config = dict(
    activation='squared_relu',
    norm_place='pre',
    bias='none',
    tie_embeddings=False,
    init_std_o=0.00434,
    init_std_down=0.00434,
    beta2=0.98,
    lr_head=0.00568,
    train_tokens=470400000,
    steps=9906,
    dataset='wikipedia_en',
)
MLP neurons of a small language model. Each row is named by its layer, matrix (down: output weights) and neuron, and shows model dimensions 298-447. Each number is 500 + 40 x the weight over its row's rms, rounded and kept within 0 to 999. Numbers have three digits each.
A block is one neuron, or neurons of one layer that tend to fire together. After each block is what it responds to, as a language model described it from the Wikipedia text at the highest values.

L7.down254:536522535515516475530559562550518498530505510469564492489472508541523395501572410503560472528452439439460504575463503510551462419477502490462494467474518439486558503493539510426497520545545507432470459462487498457502520595449542524543486488493472486457523484379534520523479482472450539520542477511478541473537490465491470522542498482569499499552538536452550481484534424462504490475518480447485548537481555491549524533507552416512525534475516486485449
L7.down527:517473527561409575512549531461529535515526461536496538512496446539407490548474505493513489520484505469515466528511454521538486456550480487468507472513437554491509501508492423488493517515498501570549514472462547471500575542478481533539474461594499470460522461451468560475475550538468494465411453494590474479463545452549480467462525527550518521533432560564531472551560534537488489494491498508534516492467472534525450474553484478461512546534485498552477
L7.down657:559480441475518537573487560508458462527494496520500532505416477492564542507472520587522379559522485505422435450496501460531441444440435518526457404458526424468565512522519424508534461520445564433520473463483458485541488505557470471552584516539477530531476479520500501457545495539557510547438432501544485472428525523460505493552414556494530505505559516510524500512471480495519474495506474538527503562445563535502409466451516403507543479506480488444499
L7.down698:524535518551586483561454558535506454484565508558505512508561506528489524466487419522564591535427457503486481512470535494512485417495442500515510449479415509553469483475496492428551523475514534455520484337516452475510465483465495535520505519540526474497504480515460571469461457467549506561492530501501491493473503448550516534564510468476531449492535477534563599446536527508520467430564527559458544514502510515529509516430487416475499487434558535459433
Digits inside numeric data. Digits and separators deep within numbers in coordinate strings (decimal degrees like 46.596'6'), plus pipes and periods after numbers in table rows and dates.

L4.down960:448489518454639524480457524453498515427487542639514467552548498457537573561494540509533507558471470504498492508495569420590435379570492477526574540494474573497578549453481486489468531506475535470506545455478485452513474449483459501510492487482528478549585505472481467509398483537482520506420512447504551488489474531441566499473460504525447441528524548418477507542491574481479491536482532540464508504471554413536496545446584454463490485483434492524495
L4.down1042:590465481505540513525519521525525542550472520478446537531476468543587538465509577547507504478512475554461491473487590527551540522462523472482522460506488492494513485508512532504494498510479611560502436458478496456539447479483436494511582505510470578544490574491443506497458499493488576503497467462481554529580546620505499518457482443463475549542514494517461499537511475424508491501439431471520481403491450525542581520574493471517488457536512541498569
L4.down1442:434471545517568506487504516497497520450508434509397473447623521550482462524483501546539498580438515511422514452549498508449476470517454530470550558477513540478432490462475458490556488527548498492458501465589458532442486450525480491475455545480524516561550503486546504543499465487461461541535450416533523511536537561450490545555515509552531518531573498509524485462554493507540487496471531515475534551526602498429523543457438457514499481545531472547451
L4.down1673:474553578516558552482515463507440505500503473532412560534589491484509412484447410557587580556477463478407565478504471509482450493496494447475520585550468523473425498546434506521511480592486450505524474435580488474410549447456532536569413506485514548486497511451534459545455500497472526525546480404575466517591508534454477514425524461532551510570541476598530452507532520483480457493544533495459520540538532460452547501481473509474471428554571502510478
Clause-linking subordinators. Subordinating conjunctions and prepositions opening a circumstantial clause after a complete main clause, such as when, during, due, as, because, following.

L4.down861:473548521540590447544417508500489549530447548550526479518520474509505510546542511501436519577512476485538517553501495541526521472472516484453498542485498541514523530474489490524461471490506502496529519468516563500523528492551460559438523470602452489490467443462429459504555495479441478525507486473471533494552535575504473563529487512528486501547444554522487564544510502490491449515455519469539476559513523492483620534453516473536567521454522479494491
L4.down916:553517514507499569507499525542518500477524458461452488561556485492491479505533495528571454581489540511499529456467530532549452481449447469555465420508586466499450515543498505490478502547470476515470471474572506487561522499494442561558480465390472522492390574446466498487478459497511475456407496500553480485525556489423528475507528567480528508463475483556489510543490500526550482421559479546475594462499515500493442461428511385591495508496461521521569
L4.down1521:486504465466505613448447565567505512457532470499519431478484498579589485484495551514591534511471492521505555498528478500511406472516510457519540518505502500529551545516499477516495513504623506567437543548524446493461495396490561511452502454507500527496460563486541484511462513455576456484483464532476481537446507499428483652512525440522485482483530479545474466563536550414512491572504480494492525497505506479512441510546460468462512521461494482519490
L4.down1647:508547541534492504397496522498516541530478467545457454465536463534524467481513530504516501500528468516500439490560493514471451540517475456547482504564475483563562571480547485563535456555509461512487442508570446443483530365474421507497477494438539531487542528489505527579457584492556537466524433475537504523446569471459489433473532491489436490500526526573451484568523434475553511615547456542516509577498459524481457457423584531463507488488442535545502
Coordinate compass letters. Fires mainly on the hemisphere letter ending a geographic coordinate (W, N, E after °′″), e.g. 88°38′50″W; weaker on digits inside long ID strings.

L7.down198:474495483486562523492561465426500495467484478389515523502415550512544509477533508488449464567477573520512493499450491566434512470500480494514542548460493547498526532515501522497529514482468575458504461514529531401501424486527510427566516487465519447523485486499468549538547531475551434495468516495517473479565523467467504573513529513403525510450514489514554522534516503567521570432560461538475531501492523538472433508441487543525504493463463524507527
L7.down368:524458551535541536503516516482439498453554537501504482527507547447508510473510495427538442500484460530447439484519563574519472450418529514528554512532520502526493500488532567511473512544479516500526482473446510460444485435455478501515464498520568532534516512527486511491482489426549527470457504467576478556544507559488480507511518444460513462452530446442496445454508561535491431475484532489520519525537476567574506505452536458562563535531530502457522
L7.down1188:454481504540500453500489501445475489570507568558537497430539566464541477440476497510465534528464437561538477490510538546504511563552513543513529459484476466491518505535547463538529446507459551579613443472426435496463483490513463523416480442548566536492545486431495504571455518487463523462510555483496560522461456511519496481563538459476463483521455495514468485540560534539517456449425486467519511435471510574571578469551466513494512435534553498505456
L7.down1443:414519531510521518493464497476500539459524559455520551488496548485517494508517523526487495507517483481515520569523502544500447300517488462556481506520468479537528540442471495478458448511544542497471489459492522547507444530560548472477489539483444576551462466512456518452454481516482450504498549486419507488511506505425482498539458467576499550491478498559481504530509449510502398527553445474503482521516495523487452484523489565439518566513503570493501
Clause-linking connectives. Conjunctions and contrast words that start the second part of a coordinated or comparative phrase, mostly after a comma, such as and, rather than, but not, even though.

L7.down400:529534497532531553527517489415506541527501470534473559518464590539535521452485536483569499599469576546478480554484519462521555392463501513539599470483502467466501523458531508553522515523496513513451500521486476471457516488523497560523482470516498532388394453500531496546553504559467514557512487504519437574555471528500478555469450483536500517512459540532453442472512526464518501527529497537500523471476411479470471521513498433578499487502497572518463
L7.down433:540570463506507556531511494549522503496565446550478483452456474524409428529547501520521454479475495539454478458466460484504579581451545551511528387471498455539507401508547394487495486480555506492489452488496472493400514523564464517499541483487491523475427467510549480493567525560513462547504427513490457524504518543454497484454493523453506526486498480652503589512501405513550461445529576473552511493537472477491464560508515519535529472512480430519506
L7.down857:511503535497485520586561511481523552516433523505469463558396510497591535497482451569455544562503530507525459496529501554470540403513536471504463549490518367532518556480485439520570385524490475548547548482527498516569523511469559448452506430490507496533492534465514538555487441568511507517494410511510446489507431534483506514506510500522450536491528525514500493585506470455464495527486491536508486580468462550517486530476471488530502522586563499514417
L7.down1439:462499493536490502493537462555438458488489406516506499492472453466534526532537589518540463526436520583542460488516530531526523546488532488474485465458555469444482500481525475463493510461459494462514472465469531594495584449502431507587501460507513566505483496545461482470492525500550445427505519463549546529424499511532519503484544510446484473461520476498540483531477491506475493472569483442503538440454490513412426441469485491558525450472475468514475
Table row-start numbers. Start of a Wikipedia table row right after the leading pipe: the space or first digit of a row number, rank, or date, such as 12, 39, 1993–94.

L3.down1365:506513514459476516507506487425437514495532517435474514523564489449484535424510509512569485549450525514472475478445562467466589497454419483545506472493490472489547540511492480532470499504500537492503428487507536472564523522558487530509507542547516511431504503504512492528564494534528499540553471514510527560444480507461496500541490578512450429490601492466493501508528465469435491549490490488593525530485516421449519496485527578432462564496444556502503
Table row endings. Line break right after a row's closing pipe in Wikipedia markdown tables (headers, sports stats, election results); occasionally a pipe or cell digit.

L7.down103:482507482470569484511542439471532544478512477482495544545420426459513485536441502490519554516464481504553524532464525420472455464435455536477454554519427512486553505517506473514533507494426498569472574559433521498543510475511486548480498589526484457487544537574498439463443548458441450471513502538493525488552514531543408492497504465502479540488531465441508548605545498515506445456480512549515480406452545492458509503573549532529519585547488468521533
L7.down405:501553500573539521486567515528512618471491427465554503563472440466518521502482605546537538505542537454538496530501548459425454569490503507491434527461504451468508486474493567536516505483455528575485514510467514517494491526528491501498505521502521544458509590511458439557420480486442500552450465465542526468528508553523445467476488437539489524512501497486521508550575440540504489444456492509473460393450518525587495427554587532489605609559453520498490
L7.down514:543449470457464468488509473503461470497579555458478473458488446490547578553441475367498549507465504481495441538485495559436472558500386508548491474536472480563508516520491467566502494582534475492493533503477495527443506513549545462504473466475544556511469529578426490504516516518564468469467491493471409488507447466449466488596480536466525492508499444514472511521511486472492483402548512516456464449489445506504537463481524486507504528542416588508485
L7.down949:498464498552554481453549479510441503500479464542470543505504461438454516562427456460482430471480506491538483481508545523427517635484482517497553594506489514446459533510568467492489505455448486513486573483521501479475501502462500510486521567534509486495511512533483529486448588545480479552515512527538583487538520517521383583446541500461555494471532457438553491530490559533466497476416529508519476458428489540482502508452493537498476490479508486468557
Line break after structure. Newline tokens ending a Wikipedia table row (after a closing pipe) or ending a section heading such as ==Arrest== or ===Host===.

L7.down654:539455476399549512468468433496504495419535442447529520516509552516427435419478489532499493594485473522407441492546479512469452457526489469520474535522479522480463451505501476607460527480498429504552449548513541539443520449529601493462519544545529458483501481496496488483500492462500505453493537538456443508490520555534470548537529470586519483506467529471490505541504472463531419441436505505454566515520510411503494474437511408505538552493527505560525
L7.down730:466510520525590506561540521549485475515502494486514447532505467507510529500497529467424480461479543494558532488491542507587511416496546497430550506452473458497506527497497463470453521534482480445568435462470474468506500455591459526451486421534520483428498500461424501527464495546493443435514549555504549529480538492526590493532471485500435504457593432529599433483500465466565501546512559464518452520532479550602540459532493511477524433511496451472477
L7.down1245:510410527523475533513534504509494456491500496525526514478515503528441465455511568466496474488486481539454502423540502492501521447408455528487491543470477481522514470456510413481559458560483386541554490470460441435538517539486471473474555454491519466512516470494527496545473462521503447537520526496515511476482496518480494519453515490496498629572578511420461580565528525483503502491523527472493442538600523572552443498457576461547552552498445556477529
L7.down1418:442517544541563537564483469518474521383456547425487481456476518488486547508493514488475507451506538505477482441506439550486437531484530499494512498438501462426511497464593488431481488564447559513548538525521531505502450477552395426467488508501511495556514518491508523488470521548461462530469492473471480514531485518533504483425487531483528487460520464475488549493553499446513567408514542467553500461541483485553478578556597569473471490544454471543562
Coordinating conjunctions after nouns. The words and, or, or a comma linking two coordinated nouns or adjectives, as in copper and gold, sugar or sweeteners, church and state.

L3.down526:498488518491504521506502502567499509447515345479509541496501512415625400469488421488408452516535509458585521472515520578524492505469569446521616534443455497475528531530480492503460513559551543450528483465567476507430495534515519468465504589539494502499570524501484528544503499474452531494547540508461604571452572553517510551603477519545499476505541481452494486462506543458536511507430523505505536492542436560482504444477538512450459541432531469497539
Lead-sentence copula. The main verb, mostly was or is and sometimes an opening parenthesis, right after an article's subject name in Wikipedia lead sentences, e.g. "War Chamber (2023) was", "Werk Arena is".

L7.down256:461561458474511516511500554486492543511538492521479491515536536556469525566407478543562504424525460490523489453483463493405550430487585532525480501534571459493528496483502536507497599474478521507475491520489515425549492441526521510549530554485486471505519553464543537434529498419466529551556495476537476519489500493446481533539504516531522468513525541483485487573537501536464511487518477459471484529543560561471535504451457532482506582571521571476479
L7.down831:526492413473479438531476479500451480563508424488492511505525489500539498507445532517505561412487464529579526491520504513457464363526474530527490515476534517465499529499478509518513528513484537527504495447539502436513470507500514552474497558517507507453512476460499564481470479508537498500479552540435548493508454525531449611522497420527493505471524438546530517563504492549480516531504494541503524514460549459545539489481460541463512533514510602483472
L7.down881:484457439476482489499515542489500483474544399570527534533497508460460506528488476500525514520478425562569559431444520493492568337485508476497487480454489543589452521470511529504492487496503511484480471510464446454514560517519429449512460518497456570501547436473528462578530480470457480492503538538467510488524494512482553474530560528501522518502534515514547492544493510433516495524560531484512468546473545502509512563476538526461496549518521574487517
L7.down1221:559506516474437501476576439460481520513513520506515557518459565485484487517454503513492438550459485509510522487491514524523481545466467492509527472508527457472492484471524524506484527494541544493507498370514430465515521511542539482526486490471484451496576429519537474532496554493497434547458580501478453525541467514495440531501505559556461456542563569524498499525473455459501446479553501518498511528454554535400493545539427517461486478460538553529459
Clause-start subject words. Words opening a new clause about a just-named person or thing, such as relative who/which, pronoun he, and "also" after a subject.

L3.down1171:474541477502449520493513459540482506513535474455472526454525499549488506553543540434522513471499501475501517549505518474494416531498532526487509530483434463507556433524492483516473475500449473498542456493413487467496446523463546452466511456516476472524531516454493422530514538509506511440508467498407477540455457517600483471483472509483526499510486472468507518528505494481578507460478438507609473499452540521485576441531432583451492519482455458473457
Dates and table-row starts. Month names and first year digits opening a date phrase (In September 2022, On June 21, In 1915), plus table-row pipes and first cells.

L3.down167:494494536433550510513508477448461502508554544533505468491529534583441508482492524526611481420493492479505454532458524458509509435486418509425519576498538616512472572485518543518506509472524550503426498562499474525508513429495603529453403536439475516477497483522543495499536541488522495504483446520494459509529484418479475511528458518492445490498550488449486558507489450503569446552493542474511427481508508517470475491448492485495511489487458492478486
Abbreviation and initial periods. Periods after abbreviations, initials and numbers, mid-name or mid-phrase rather than ending a sentence, such as U.S., B. J. McLeod, No. and 2.4.

L4.down226:435485512512478493533519557540501413488458485543493558491532571472538422453446535515583553469512471540495486485489500545448442467499534466531504468490455465501458441562487500467520459507454537521471528502541502458483559604576560543428545498547482492499479491532494523532482597504514536477505498472479435539553489502520510511496500462436509478480489427438508497506471479486414468519477531560540489492479559513569512500473538540451455490468531449516535
L4.down635:511545467477452541522433472519553516552573490536521399545471507553433522442488466550508476432491454467512420502503555457494515435496437515539487524465483558470509561472514518517531487522504531503414498525467501493491447459461571480403481502523455493544498443581600498568459485563523509505398537483529396501458469473570418599517474453500476498460453489563491422496504508568529473521520517509528568394550521490458515491482457495493458539471460414393510
L4.down1534:450587495507465465485500510472523497566539501479551487490512504531503464447466529535540519543510488497538531418522543500484503427445511516475473490403513483507491497435498463480553473532465512454513553448516488470521454490475468472533562445476477599538485549521457482474425468551522548474530513531506449549469464537504511548473480420477472548534411508488484492536534469504590435428526445473503498553479532548484486505573486464473465580401479493507481
L4.down1653:487438501508507481521481505460527552551540470543451515441521497485387524482486499487509503457470474490513558474488451535512532516554524476481511460472519573462528504507552586480512565468545590533528501558477497491426517430524486483444541474538531494449480436469504531431557515462492516502443469485562529460458532515580569468521505555522461511522525501581485487485527436516496412569501523493445431496417523525476496543440446566505440490479422548512488
Abbreviation period after initials. Periods right after a single capital initial or abbreviation inside names and short forms, e.g. C. M. van, Lloyd C. Stark, ca., No., e.g.; sometimes quotes or apostrophes mid-name (O'Toole).

L4.down419:544501475437462509501454453492489511538532548496451487550506560492381499517487486515552421515550492470543501472517464398522533529515523535551526498420461445557511546580521534554519547445582455441494410520472508452507541481484500533465472547594545420476476494449492430539507514491516507521472524510507485553403475499562502488439510504481497554466548570552445424500527562437509514569500512541533460536495463515489454511470459478476530541526579492506408
L4.down438:524469549557502497573521475528450497536533526456434534509506460481524514487520496495494545500464428445495497492568476498556476494405502511530473499526473486538522504465510474485536537517529492383468465430496494483525497506432433550515458494508463455524431444509528510557478526512482573540494569536476432557428534527494541507526506503425490508516449491530523509492466447478479454536527437522490447536496388531537482513524471489547427497586525484413486
L4.down774:496560480462560540523510527485530495551463488564432536523545547497515503543515562536519448503502493503503551516569479500488485463541471429515455490515481468481417480515509531532481503480567574500492467486470460506370522513564509534496532478490530445463548503431469526519494588431528498412363498478459494567497520521456488451488507427566553417467494536567498533491463504438517526562538488551525459518477515485465497502514529561557553518560500495498520
L4.down849:479581533484555507590458521537546483521513434505443556514551468499467488495466588548529529581566504574533514437437474547494499448456528416576464421456516500475555488495467497543474477494583530502437514470459469498470480457466465463474515424428509515492507549507489501518512451504512437525567542463440509580486539602453521479584499424497450458523462535594503535527506476546556509531490454485535466522547475518492458477497550509585449531553521465498471
Table row-start cells. The first token of a new wiki table row, right after the opening pipe, usually a digit starting a rank, number, season or date, e.g. 1 in 1981–82, 9.

L7.down44:481496477602555490551498490603514458469565534504502494505542511490476556511479516446566404568520479456551454416530484569538504471450493509502437481455527434519506561483520454455528549468470438530480488474540472527507550392511495553564527483506405549516523502485439534482525583467485562486477514524458510502489572517500517497541484495570497433507506517480474445474442534493524523480505510486450504476435457519569503474500548467484430447481528534550485
L7.down463:419539472485522498549499478504426504460483506583470502539461532549534470461454518478461479465511559408507404520464532590474438421562523472377491557471449496457498537458429512483519511448506532544543509493472482513447474398436551474534453485476507508493546502448471445473474473558493520463480494496506618512487490499516456547500506492458491527483424488586511485504564506502457387478439470487560497454467538520547546482504438477487544498476502458527519
L7.down1275:548508525570522554495502480497586510496505488539472496519477473467592468466491513518554489531461522547523454508536488530520491434469464504494472495504605463466489505566504529479489504457426464559540507454464494449509426439477517500494418447486533543544490439498478468530451431474554452467564501542537531497441510510465478534437508487484428475504425500500505494461481509466448533459456567506518473533398530476504438557506499549507494520488549457574548
L7.down1535:466474507500473498499512504454542552521504491433461510448514508502495503462500498573524566437511500491510476566504534429468507575603499487516527539435469469518482473497511485479524497526479487504531541495508452525534477537500481462557476547519426475415528457455493514506471544515490523546506485537496515513571552526523477475427615446510498497529532421508507523479498532538494575541483461569462439529566559559552473548551512540472508490505487436539445
Name and abbreviation openings. First piece of a surname after a given name, or periods and middle initials inside abbreviations and initials: Robert G(ates), U.S., M.D., John P.

L4.down629:478436477615507522500529559484420508525480490502518533546515576528496472480523468420503443524399491534450585534476490490467576468535487565486624463525429517485489441485519466493470500525465496505559496471525514501519476472512436454525463496504569538547514491494462476538553523450467491463502460535494542559501564487537483541431482557531520481522464534478537481531500524412470427495463480501481554535472512462479574516455539496472547548482548472562518
L4.down665:489500507549547518533503479529439500464540562502416544472518478465469547441558413487601505549478491515506504456532487523394511447520454518559535443530513489497525459493468511549433511427500512443473473364539529518504487531504454456471453518460536497490496430532478465506552403491489501595521494554592524495496459499551440527490498524516472471512573457531499494484494513524524489449518477470578453460520528488435493473481489547490493506570490574513512
L4.down824:491513553511584497534526512476440478487515539494433531491507548487527564432565444491582513482514552497511496508528552511406503464482424460512548472506527504498499469494485518530470493475462476476414434386522497511503464497513512506485497579451527502491511446601475511494563410500459510562535545558514478469558471477536500529489477530473507423514554479497501499517504458495515484439471513453572418465501567478478476457441500550477460474529529520500545
L4.down1041:490515523458484576450513493542387482421445513543465435504543551507491503552493468504606492457531488443510527476436506506549569551493441488449491485452512490544431527499539447511399485454511533443523436461482584500568542417471475549528465556475543530454476508498490539547502480527549452553440496494454460465530496503481579508489470550473494475492537492567361560521577523510479493486459530498555484496519496471499542534537542579496522471509465580550499
Table row ends. Line breaks (and some final cells) right after the last pipe of a Wikipedia table row, especially header rows like "| Party | Candidate | Votes |" and score grids.

L4.down303:470476429513473524492519532554507460481427494554433573474543573459502511509530450515582536486471514483555518485463583551518474388519535550480550533477515493488475514486463452445539505564504448479564590473532476556455473509620466464525465495489518510482493428533507492486410478447424532517511524463484532467512611450460507509549517508572569545482512526530537446517494422503503545557452529567508535591591492435459510449491516431491512503507531555546552
L4.down1156:480445525494478563504494503471530525493480489505492581537489509444457520503484492445505553482519445473526442447487500495529502367502496481514471476495466493518464488457498549440498504530451468521452523467476451466458406475460531547392447524453544467494463443576502453399460469533486476444482598537490517475486553361480530542554534499497527495517573496421482507540491463557512513495550449460521522494617536540544575526569535523548544535520532523538555
L4.down1579:473492546473470576525558489533519516554407502456390496539532498542527414475483504471515396552444562531543507503484524545421449491548528477489483484518478448445416504469523485496429552539501543514542471501471538467475438503523553502572572505438474465474485538489412493440484543540476464460504481478474502509628536623438486478506499530529496541422489489584506473498506469504564497473497513423511557519438532523556560522489511496554499511510469430527493
L4.down1588:440466420523543579500473534527480532495548447507512545475491394473505457425429503560548497570457503489525522448506522551480479458495376407520518402514501485462459508502469577498513499515551442532519452449524539546518515455514501580525500487517477450511431519526529494417532508574557484436526485453502480561574556487466555482460520495522443507465588488486472495459524552592524503510564469513510473451532492528494491501577514494521528499597508528497496
Birth–death year dash. En dash or space between years in parenthesized lifespans after a birth year, like (1831–1910), (born 1968), also stray word-piece fragments.

L4.down391:515524400482445506513534480484449463465516508525447430497548494533484414493521454512580469458513546546529425510504455504489502465515430517464570500505553458541548610500502546494542459440506458450452475496454496487559483451466525510397487458555524473462534541530438464515490504496528495520527472461519468522504488439546473506519484443457493535493524497542500468480503493520525578455497483525530496478494519510523454516447574522527501528510476523517449
L4.down700:478505528504572526493454527409509544543532460449510560518528465494530504486549463537466504581465496535513492496524666527451473508499508492542441546453523490469539529479507520504394510488445479429470532596541547468428559525502446435471536492559495481469463483443529470448583557558515444492527459460479488498556498561463437504447491487497523494525469533513499466507464472487524505473523517474468582505469514482478525486501411442497561528490525512509447
L4.down1044:462496435522516539514571492529381473496502510408453524531528471482586497572493548460531477499534530530541546549461548452519443451508459508429509521476551503480482489465498572513515503517475452499458424436458450492529471524498416528531462457556477524573491556523422469590487490549502497504522554489499517473505502541487458478508488454509471531498486459538487443538508494360463528479468528579499542508470480511517487533507556473521551558497499505505477
L4.down1206:579476399515497514469481516446442505483597526485431469568493494468499531491498496489497513509486477533502484458498512499495517464475532435515481617482449533522577561536511539516475477511580525438498514554450434538568464452471467552431496532528436443382485523564454520602484501534519460545464437583544499498492504498474439506504513506505428515500526541506454510428503562546473532519517477535472462493479509475460452513477444471434435495488505501526553
Post-comma clause connectors. Conjunctions and prepositions right after a comma that begin a new clause or list item, mostly "and", also "in", "by", "or".

L7.down148:436455520562486447521501554529563464486501486495593440545492471481491466509525497535503469434526457532460522496477510593511457546539605562445464508508498507553591485498492492514560462508484481472509490466537502475504549480480403546462520451493455467513549542473497499511469478495532477499469502519511482504485446543523467502479525469402466501483537491509496511530503503523486509494494474526546541442441512501541508512541519542510508496509467498507444
L7.down312:539512478477448552460559533557451454471493594538554520477492517503518529425464483494476473610479550508434526581479521460510464493451523470532397547473484563492545497495508512576551496513527493536529550510513430518503418462518405551479531525480448552511511454499501517475537538446494493457446470533498501471480443489525519501442507599514484502556451452570468542543492525522420483572504503534549546500531485507517515515604510494502553468502433470451509
L7.down409:471488513514501521512445493488541519481523519453534494432542489517576492507572490485511460483500522477516527463482503497516494674451577507430497493528521470516536471505515429591484557520558466574508512501474444428468571436439488504484487466484441457493461476527529599437523547447474495432458567476505547461431465515541530507508495537508500461513540509506489422508472531529443464505519503511519504483531501549470563504472445427542492561477485393514469
L7.down1347:417479479552438526538477532484577471502496492517509437550487493548492499547491480551523539538527438506491517536516461569487486470506536524491438557538575424510482470498503430393475432507534451512458456474544410523515475466505520554503531431513585472558476500478447458440454437413572528482426493531536566389459465452497460485504520493506525454540531441447534518533537503484548502531459536474465475501455501512480515559539495470519517540504499527440499
Biographical year openings. First digit of birth or life years after "(born" or "(" in biography entries and lists, e.g. born 1959, (1831–); also "was"/"born"/"life" right after biography names and headings.

L7.down142:514523507487620492444551490531475484533486490482504463539474418458526446557489498460567564458491489489498501491524482596523462546500460534451543496487543503461510487511439467479513468525506522527562434501528460443521502510520455476488529486642508519529502480561515514510480532538486443449536604562504504488462546475498434416526498550520547493518533500534482491502534546533537501490516544485527469404500461493409531403550501511495467485523485437507486
L7.down985:512517533472578565470469471543494573475408507499435496493493462501441423547468469469570569510448468496465571578524465467520545530601495486522510439532582510460441473494533520552526577477501442429520587468472489428523567479468558461470457505538401501518500517519499461486490448528481482491496498443549585454513546524520539520473503478490445513524561522515506458526518547416459437419483450543445462531535483488483495550517529532473522427448474488479515
L7.down1601:512534591493545541468491520466416484488487437548528534519522507500488490411441473516552480526485444482436491443473441488531511426538520498436520517597463485474486459474565521506474521583547520521562407506524500446464573528460458485543492502533465550545547469525584562461395467490566500548455493490563539495499544521488532589469486471509553457546601457490583504515466428484538448503455509521446484442616465450542529504537544616480475429517476534453518
L7.down1621:488519518543533558451519441529572529540492553391471502513561465490534456509555502534498550504464469513521537471556524517524472619517493484509508527579525580495525555488534512548461485457492459552425453438492507346519564521495491491470496487492545485534477502510493512501458487482526460484458513492446523511563565459462485539552487493513483420485576489519529438502565545457476509488558542494549551484444545467497534548510511555503443422487520477505434
Verb "has" and notation. Mainly "has" right after a sentence subject (the penis has, each system has, it has), plus symbols inside LaTeX formulas, code, or data tables.

L3.down819:459540534435497447502440491536519505495511434485515478566517422459514468504460536596545500420480500517521487523468508483476488492507574479548431545511486611429602477520505520529504515501476455505504384531540494496456527535500553472543496459486509438524478483559582533497624527494522482506489473581510459526437420523495494511573462521549505503498529505506504463541483465489495417531517467467448529543445521524549436439470469470534375530529507494561396
Limiting adverbs and alternatives. Mid-sentence function words that limit, negate or offer alternatives: "just" (just arrived, just 18th), "or" between options, plus "not", "only", "than", "yet".

L4.down636:495546456494533535509517605508422508493444533535479504461506556621537487534515478544483497415461546434488406472478448545484511554542531493530531511501461569516594517563482506509530499470426562505505495413571479471543505498479593503507464445491486522526507453484552518526493494534521494463503543495532485436496510467481498498494505545447456522505543512481476557465496515501420504576502479563457488483506485570524503481393483522565507481546479480473544
L4.down686:480521525505530517495528467529508522436449539452469500509460572472540509487444475467423523508502560476497526549479518543492490514527460524478525456561552570456521483473485505485530503509520481479517550524482524465459509482506539459489493532576472515615424448478456482451470407554503513504434466515514499434528544439582484464513485440517545491517493468503545512478506447527478407564483464482467533514522503555468523532357512511516514565462469445493611
L4.down1091:516528568554422550530520495523487496437496436488563530494534527484534456429464458469525509472505537441456528535602549498473528524521460451548517478462487488481532465409488490528565490517442507514473494487500529480470474562516532484548460499525546512523547461446544566491523486546530476470524476586528504500513489474496470434506487433495515505478511466443513550480514510517511484533408533548545496478555536498481553432495489443466465501501512473490464
L4.down1433:529532533464492523490522482493559543598529525514509523453496500472544523436530491513536529538508516531535439557433533602478456487475529528500460493440472517518566496472495484508500469497463487478459419456501512476549471491525476537492489476533485431551592489510485494471499559537424471560454572544495518481485511468498466500578498446518487479474504575479466449468499484557507473476549470451393487491480508498502575490532517461486465506523528432525535
Or and and. The token " or" (and less often " and") joining two alternatives, as in stiffness or rigidity and verbal or physical; also " or" starting words like orphan, organs.

L3.down1196:447500562473526488504528462488538520493445501488414487514567526539490478527549452554481509586417525513419472492499477511509455527519491414475566576463579481466472426474502452509513530540489509456517464435563440464490463466500527466506486554462505559568477515515582452565503518488470531526522396421510413527485542493461469551524522424562598487527503565496542508535514478432522443507458525461440518532517508479473564526523446391483485482447523458505524
Technical noun modifiers. Adjectives or word endings that open a noun phrase in scientific prose, such as human, cytosolic, tropospheric, positive, male, also function words.

L3.down1559:514581532515480520494604555487554514529509522500415482566513494566607547470573526477565509488507508495445454476505527537495492466456498534516495465537649388528442481514473447516599457506580427535441487490531490492603488540526376528530504518442473523558470503429501494533485467521500521498498558523518468470536533582411501494489530573507542512474601487512448482509512461493502459492497433553502455475484453494472559491479577449536472457495461591560544
Coordinate compass letters. Compass letters N, S, E or W right after decimal degree values in geographic coordinates, such as 120.545278°W or 53.922°N; weaker on unit suffixes and table cells.

L3.down1508:479431528513535553523519450524539493499533461510436509459462402451440524509418509476543481519508500536579476505510461432491521467466455486530492454504456483517497568436518437522555451504483502532485534529501515500568510492527509473430521479551485475425596519529484433408519451473459525491553520536475545541512532483535503461580476515546484491496506519509462499482508536511594541443466456517594479469514436496506500405527550507448538510528466424476525
Subject pronouns, word-start pieces. Sentence-initial subject pronouns like he, She, it in biographies, plus He/She pieces starting longer words or names (Shepherds, Healer, Sheldon).